Weights of a small GPT-style language model, trained from scratch on English Wikipedia: 4503 steps.
MLP neurons of a small language model. Each row is named by its layer, matrix (up: input weights) and neuron, and shows model dimensions 0-169. Each number is 500 + 25 x the weight over its row's rms, rounded and kept within 0 to 999. Numbers have three digits each.
A block is one neuron, or neurons of one layer that tend to fire together. Before each block is what it responds to, as a language model described it from the Wikipedia text at the highest values.

Responds to: End of proper names. The last piece of a multi-token proper name (person, company, venue, organization) in lists or tables, e.g. Burn-side, Gypsum Company, Auditor-ium.
L4.up34:441524511492506502468520498523469529486474486525495511518469470479502477456550486501515505581539496472511517497488530510535513483505504502483498519527475529504488455465529506519523479486457490470502535514512509524457533480502520522535470534507510455526439558505425497484494503491480538523488499531506502459467502500487521495537513477486490520490490516479492497515487478504452523493511490475542527515509495512511511514485464501507519501493496534474485491499457484467484517475512477503541505473468510483456546499

Responds to: Word-start fragment after boundary. Short first word pieces right after a line break, heading mark or table bar, mostly "Li" starting Literature, Like, Liga, Licensing.
L2.up631:491495489515446533492436503495476511474477498481471494456530496480475484527482540496526511494464463524501526463539493527493520452483491502513480493513472465523539517478457451453478494482494459559489517481504509497503516473515500554506494520497479493526500561451522501504510500488481501481504490508517443495499517512528528511553480515506500492536486546502556490573471528480469552520447535480505513494508534529537484509502511524490487476447511572532503503483478501501507461542499457432515491486502508426513488532
L2.up1585:514499503483492476558477473532510537512504540461524509509498534502477530476482486499529506497493535531513509521492474486492509506485474456454486478500530516516530513483467497491499496490530479524497474492502505511431500529528447500541490505522495489541456508480521484508479504516525533527520532494472473484493460466529488468551474467499506502536500518490502487513501511503516482543447483439473491502522487485500484506456504490487429447487494530468535514500496449494494508510463504500483514494436515503500492508
L2.up1844:487506514465496524537520476538494482487461531511487497475487495535502482528450501525508514511493463499520536481499459474467501480421450505439515527493514554509504540498468542508519517536477490509507494484556510517488462495529463510499539512469484512527483494513493511576502487474509462477485496504571448545471463484554494461476524537502472472528493539476533457526503528499477495497500524522444453504496478504507496521509489505492468510543495503502489536506488491482480521498528515507506531500490473521461468462
L2.up1928:483508498478524500520482511550482478523484520475483510480508524509468526501496527496469495462463507488486480503531500479493545483500476518510520489511515526501497513495487514541497472535474523503527498475534489509488471543491512487513493518464530519500487512501479491517514525512518487504493480513539473544490496544474489499447497499525501500516508540500482487495552516521498505506482499479457558532509482454550485511518537495463505495513451502496510486504514494499501501516543499508526509505477504483575514486

Responds to: Table and infobox field ends. Final token of a label or cell just before a table pipe or value, in infobox fields and wikitables, such as the ")" in "(ITA)", the ":" in "Density:", or "Bronze |".
L4.up1848:522479505499486512511476527470443483518553475493489488536497492500496501497510447480525506524482511498514531538474479548483523488505507524525485503507549495488499523502479494486503524517483463502483491518470510518506529455467543494510550528488522515515528497493463499490523459505517537538463517490509542503515485521493480493535465526490519488512504461526469526503502496530454523464524447506521516470466488479534477520514497523518522471510512506512526459517524537497479511512467475514517494490486495544510507518

Responds to: Proper-name final pieces. Final word pieces that complete multi-token proper names, mostly in tables, credits and citations, e.g. Gustaf-son, Hil-vers-um, Knox Press.
L2.up490:478512502485508503540489444521461518479523486531517511518468497497536503451524471541533525513490500470517530465464507487549508483481546501497480516495505524503471513504535441493479469516509494541486488433485565499451532466522489576497477569499545494513494500466516506502491502471524488497482500542500509475528465514481480499501509479539494541472478514452496506510484515524504507486530493487537478493456506487498500522496496500493482485493506537455546491503493443492512498466453507517518503532477490493508505517
L2.up1342:483523499526498484494463532460494516511505475530506453462505468504485516447519468543508502491464489488480487496495468527489499428446474512466484505532507498492514510518536515508516495523523506479478486567553500526486492493548474501484472506534490490483494530533492474484490507514492489514484526505539500526540539474479491504498504524508526517488476507481474523501498478528542534502519538503480539485499445518521464521493457511494556495565561587477529513535438500481495470476485518500505570505467520493490491461
L2.up1511:527490491506478470453473478496502561508506486503487511481522550477457518470492441467513502506448480484546486493490497484510489534468512527497477467532522510542485524486476529454470461488527491499487514495517523444512517465513501541526489485529508532499489476471479496541499500512523459507487491499507514519473545498535515509488495534524525523476508495508481516462515534476469484480508499534540486512470487522501477486509517475559517491529503488508499528483507488491518460515494512491493520497551504517515452506
L2.up1825:500463527495453509455548526484517518500499481506506454460491571481457501535494469512476524512545498532491498483508482480524515516505491471512434467574508555524491482452489501538481480497427512524521510547470488490501538472497524504492440466483545453521499461486483513496496523459482521515516474523512509518512534521505458504474546538524426535489527505474489505524535507493499536526514518454537514519489513513514486520516490507508527475509496473484496511533515541485553448522561503513489482522488480478489484561

Responds to: Names in run-on lists. The start of a new name right after another name without punctuation, mostly in sports medal tables and cast lists, e.g. Zhang Jike China, Matt Berry Michael, Kunz Andy.
L3.up179:461540499468484513506519476481510537494495482487496470485540522502487472520471538505557457503515501505488520519518494476488519495480494538459524509485537509447492528484507494502534467514511499491477511521470519474480471501494496469542488519538514494536470481463474531550517554510527523475527475493532480495519507539477508546486487469517496554509484515473528513501523550551510514497491515489519506479444501541528478475496481504533493488496500475515452489485494460492451450498494475534483508496458496508481481441
L3.up379:480536505453495497490483465499483532503534482461497498503478510489499490504489471476505490521488476490507493509523496486540547510494482522461560528502523437480548500516497497454533498500533472501545488549493507520478497500527489459560471520520530506530473465477471500528499511511545515523496505504491478507541478516517489550506464513506470512482463501470510495533498488581480512504486511475509527488489483536461470489487532506507524503506541478534481528492516482459430461551496484490492509507475550501497503492
L3.up405:459523502560519525509511465511511513466531491520486524493521493494491502451480439497514499504508514468492510471523479502496545489504498487503526508538541502483486532542506519505532506508516481517504486468472492497527462531503506478502489502504531479538492486511526499510518500450545504534506548505468488500507506455487512507510546514550471498482497508484561472499474501523500503471464510468503532526466526548509527495439525514478526528529536538490527517511498494444518511509535531526526521504493477514458544454
L3.up1826:513540461502476535524516487477506514530526472503449549487487485494556490456501489518477485506545489494479480460498495481476462521507476514495521499527499504484486532490483480455505497491498506474481500499493515532521530508473530494472492517509491498524529489502464443528524539465514489483487507474518508485487496500416479492500498486517517509470460529432507534539511470489485505474511507494439469485517514482504496468504484468462547509485507485498502461498539517538447499471494518486493494492493510491530478485

Responds to: Infobox fields before dates. Colons after infobox field names that precede dates or numbers (Release date:, Died:, Opened:), digits inside such numbers, "age/aged", and partitive "of" after one/most/some.
L3.up267:546509541491488515525514509511554520522491513477483484465510501493530468454499473469529526536498462516513548530484492493495534471498554504502507490507469470509522471523477512470485503522499484506491545496536525549515488529520514455533479495488513509521466512533494511486499494486552465503443516473524481493490490492449545482482477503444486514484450528522502493489512559495485485536517448511490521525498494521504487501490502564456504455476518513558492477479470486469495472481495501489529498497502470453525480519
L3.up1434:515487494498504514519493508532574477485526513507483458438517499495480501494507518496493514529512505495481529527548544512518509520509516480484531537478504541495500495559497474496480523500512489510444508563489516521461494504523485441502488506512487574496529479518482507520504492480509481479528492500505506491495496456509507493495520522493483544530485521548521532488519531456490483476468502495499552543465491490516558462514462480527529502469518495503502494490495527482507547507477499501507485533507529526524476524
L3.up1761:499482507508499492500519480504546455511511491506486515512514487537521478527516501493457490503488525463463532470511518489476504456506525485477497465483499535522509468496492523505459498505502495513498523507471486527500490478497504478481500525509470523545446511555463468527513521512570492471497495496502473480555494483517495465469492491510481550525496473487525440467517511486524492448502532520515476512532503456483498573476482487530488518517487489523483515474514483458472495487504497530521559544480488512529494493
L3.up1859:530473506518478496524530462464476507503492470542506477477529479514447511527520519479523505518511509454540529509469503540510518487492525501520494477467542442513500514524498449489507522478472493526566520573539469524504565532517538489466486506459497514495514482531490527467507467493504506480508467496511484478493471523517530497504529503494496509458523518474494484532470537541487453547528490478498504498491535516494501487473545519488552516500524507542519500526548473474517515467534512499478489469491495508520495488

Responds to: Locative preposition "in". Mostly "in" introducing a place after location words like located, born, lived, station, also other prepositions (of, on, under) in similar phrases.
L3.up46:492556482485475521526495487521492484514498477512532494447454511459497472520498502527479510474530501524496516521510472508483508483459485519481532484524496552480506492511500469494499504475511486524507497475458497535507510523505517525495513516500498485501549524518481513487524501474480490520479513496508542511448474525491498535493530489500506509477505481509520481536457485561480509431498545521450552467520500509478470531463511450516546517488453487466472455504498503488460560494444534503447517499480531507495490509
L3.up295:520569463487477530547462451514478492483508491500497480473522562474477487526525504543498500492490489511515464489515482488482506504489480525473516490510481499428447466503513506534437508493510493481491502491495478496515501453458514548491526499532510533506506494500505534517513525485524533525520504502504536525521521524510545505510506510501503534503448462516511510506490506429516535485470505487478490524474506513483471472478495470512511471545513477492524453488453469517514496501487461570510482520470529504475526480
L3.up640:524520491505483550508505450520494541511468535513483520491538484543481519452467530535505497495517511484499479510522484507523531496503500509508518495515507455448521516489549485502514499460510502538527505534462508540494504520520500495514489515532481495454488495508506487532547486519504533489525504505498509498493496567528484488521467536483473517465520448544537530497531510481484516543531487498501530522506506526522508521492509505478480477469545488521473453504535478452444506517503519514507480518449523487526501519
L3.up865:506509513516523471515509501527487468453455543500531507483492528496510501493495480465495520516479479517555505466539497510524505508505506520516524531514530480488477506496529462484497538499516465517487510527482479508507468539499496476498521493519458526504473498481526494517475468492499492431505519520511516532486501508553516524546509542464506437483467496476536501496502502499522555513548515536475520541497483512504498502506512511468512466506486504533540486427515450482509482472492484532444533522481538514483485508

Responds to: Institutional name "of". Mostly " of" inside proper names of institutions and places, as in University of, Academy of, Bank of, State of; also mid-word pieces of names.
L3.up47:495494514531504533482513494502534552536484501482495522507485537522548513481488516553478522499531511491554474508516485530509519525500483503478467493478481566510507551477474481462545459508515502485529521486517484489500507533538475474522493494505513475476485484523462471491511525477532532497507488536524479491511516511471504493499540531473516516469484523483471506548494531519445541491479525471528473475532526474514484500494495501490517496524505471508504521500465490496507526501454475535506490518486506483510466456
L3.up766:522487479495485450490520505501516465503469558506535514479504551480530495526569493523487491517509465518480507502502498505517502523479448476504512486513493508524529486489515508516441509502520511477513558494488451497520524469554494490530560508467524520535511498512477491535498478514531463504474499480541494504517473500433510490440462508452494524478546495508509484523497452487479532524463504482496524470457486517501515461480506521483512470474488535528524523499491473538518462521522497481528545501498515506514497509
L3.up1460:511465504458503453465493507506495476542474499533516474468526485530467451541508513479489504480517510473496557466496506536488508517511498523502502489497512496512487507479502507493481477520466447549507510471497460471535497475485478508514527490453486522536508504508540501486479508564518479520489484506499539480521487533528505531425525498485472515444525504490489493518502517514480518508544510530459517529468533482521499500513517538475513477487506493490539507509456479501484471524476479487526525508462457486515474488
L3.up1778:499489521498507519468451450504485513537451482505545494526497501503525495529511514518483503464528528528479519531515460505502493508524523503519488514502513472475523547513467533487523461500447504486532490526521470503499491483500493460554500506497500540541512482536533514498531501478511496503509503469585464512509507484501497500536466499511522465510525503510509530559457461508514512524496472502462506502479492513484517505469481544531514461520492456527503503527472523499522513511452466492499499539465452492515434473

Responds to: Preposition in/by. Fires on the prepositions "in"/"In" and "by", often sentence-initial ("In 1770", "In reality") or mid-clause ("help the student by facing"), plus word-initial "In" pieces (Indy, Inca).
L4.up1601:509498507537516467511512569513493530487476484499498548456486495523493498518446500514516498520520512513471445516483492500458472536517494513533519510469505490498472512511510494559471499506471508514483474530488524505526522520497511459502526488513510525529494492448478495569512505503516488460492510472484477512495504499542523484526493475545495487483498480470500491497458537492479492512488487499459410539463479535509517504479491491489471472530510460468558513504488545482463509492507515498485505459465495500478474513

Responds to: Infobox field separators. Colons and other separators in Wikipedia infobox field lines like Website:, Density:, Language:, UTC+02:00; weaker on scattered mid-word pieces in prose.
L2.up486:488445526529505466481466473509465486490487476473506497483513532497506459518486484451504460491480493488502521513527460524491508503507522506486489503551480514488479519495477532540557469454486482525506531464514460488463531521523450488555473478511461496528485505475512498491462495511547522511525555497499533483484488532457496463493526483496547480501516482503485558483507523488517525503520487498499477483481498486470479499492497542470546489492544534532526472519473524490466463500520504512462442447481509500503515520
L2.up1298:510512502508457489516518506517499509551536513516536440544536483499542451527538503509490527486438476454503494475530541498435462491523471458473546477492484554525519485479519479478507510507479463498474480512482504522476536499532483484474502484490472523523509534484457529494479473481478551551477481457504480468487516493520487531477438498496513538464508508506496499491476446515429513496483536512479514505518561485466484504483497503517490484508476475489502472513526523517491470544521486462502512485504460499501490475
L2.up1940:474489506518502544523516518514544519475500504514497552528515463515527499433483517498506493489510532505522534512472491514475519480500491484475502497499549512529509525512465497483507475530481479470528528527502465510487536483499502543516518516483510515515446478517554466441477479486515554489501528523517503517473508527514503530508511498509497482476512519489506474475485465513489530546490463474490487548536483469540478478472522473482536491473531533503562549464485518516491536502488506507476493485474520526502462494
L2.up1981:535548549498495459525522494513510485546470502528503471448501500491517495469441525506511476479483518499513478515472517480497518464505518535495510459537467513511498487519492523493528487540507503494434533496517460518484524458485518517478554503484487541545499502466497450488474478509547572454497529523466481516483520518505505453504511516454486461469502502519464473550519549535499526482506492497444458502521518499493487479459538497512497500514512504522530489466511466508469522479480544505446513488487497476526489482

Responds to: Mid-word syllable fragments. Short vowel-bearing syllable pieces, often li, ni, ci, to, split inside awkwardly tokenized words or names (chi-li, Zhy-to-myr, syphi-li-s, I Li-ke).
L4.up483:513548507529448489543476506501444518542468514486519471519450520511485460507504476528483526535501496487510477470472518519517471484486498515505498492482496471479462493506460480459565461535442518493480504485459495491496493548500492514520481473486456532502459477476520455465521477519492511512483484562505483479496465465517468479482508483499500535518501495504484481494491538475494470544491483488491499538568473537479492509504501511524503519501486509507517455546495468480506470557540456485512491490464527532525471518

Responds to: Prepositions before dates/specifics. Prepositions, mostly on and in, that open a following date, measure or phrase, such as on 27 May, Oil on wood, 25.8 in ×.
L2.up497:507489484494538499503507484571472493496488524544495515467496489484552473477466498534503487515502542518451571518524522551474523489492512496497491494515503472521448534552479499457512525490511466568475476508504508511526485514522487478492539479501480508493502502509484521400507479472540447475548512508534487477569490502489518522517510482504514503463506461479523469503489535491488505531490535506540495482471507516495494452514489500499498493531506441524479481470484484469524477526509487483515499555478522544540477526
L2.up1536:531492490511519500505491495531461491466535521520510533504472513520479487501481554515486502498491505483474522520468521522444501500496471485505500485466519499496508549468498482526460538492481533486470494506494502487509511516514516490497504487500530456504488532442460512490500503485541483455502501514507526493439488512497514466518458457543457481499491495530504477509511525481529509488492483500515535504474485523454540478515479536462483527472513542513519497486472523513492469482554508553567496495515489565518437493
L2.up1784:535488468532487530507534514514552499491478509514460502467461505486488477465473535511481519587513506523480505518479478505500494522450528509532487489508496501481501536513491507501504530518469491530507500478535476516530488518543484499472541469516491504487505474497486500459480475467550516496502513533523481513531485467426503484529509514502504493486512507453516510534490516496527490537505488518459522497475492490497517531537529506487533484539485504497517516477479480484483468519493467474498521479429523469499533534
L2.up1793:541499468514524502498486468533512522525480531505524484553456522549523481496498509472466518487501471519462490519528474501553550490511464490481491504473511508505550498479470506485536524484531499496499468474489482481451543480517525471542516499483483518500497502505518462502540419499517502500555530501530480508509504504492547497494537526531493452437467475451468526490520523495500528513520538521526492524509511493547525500508496520504479475492497491517488500520547494520509514512500484510491460478492489499474471510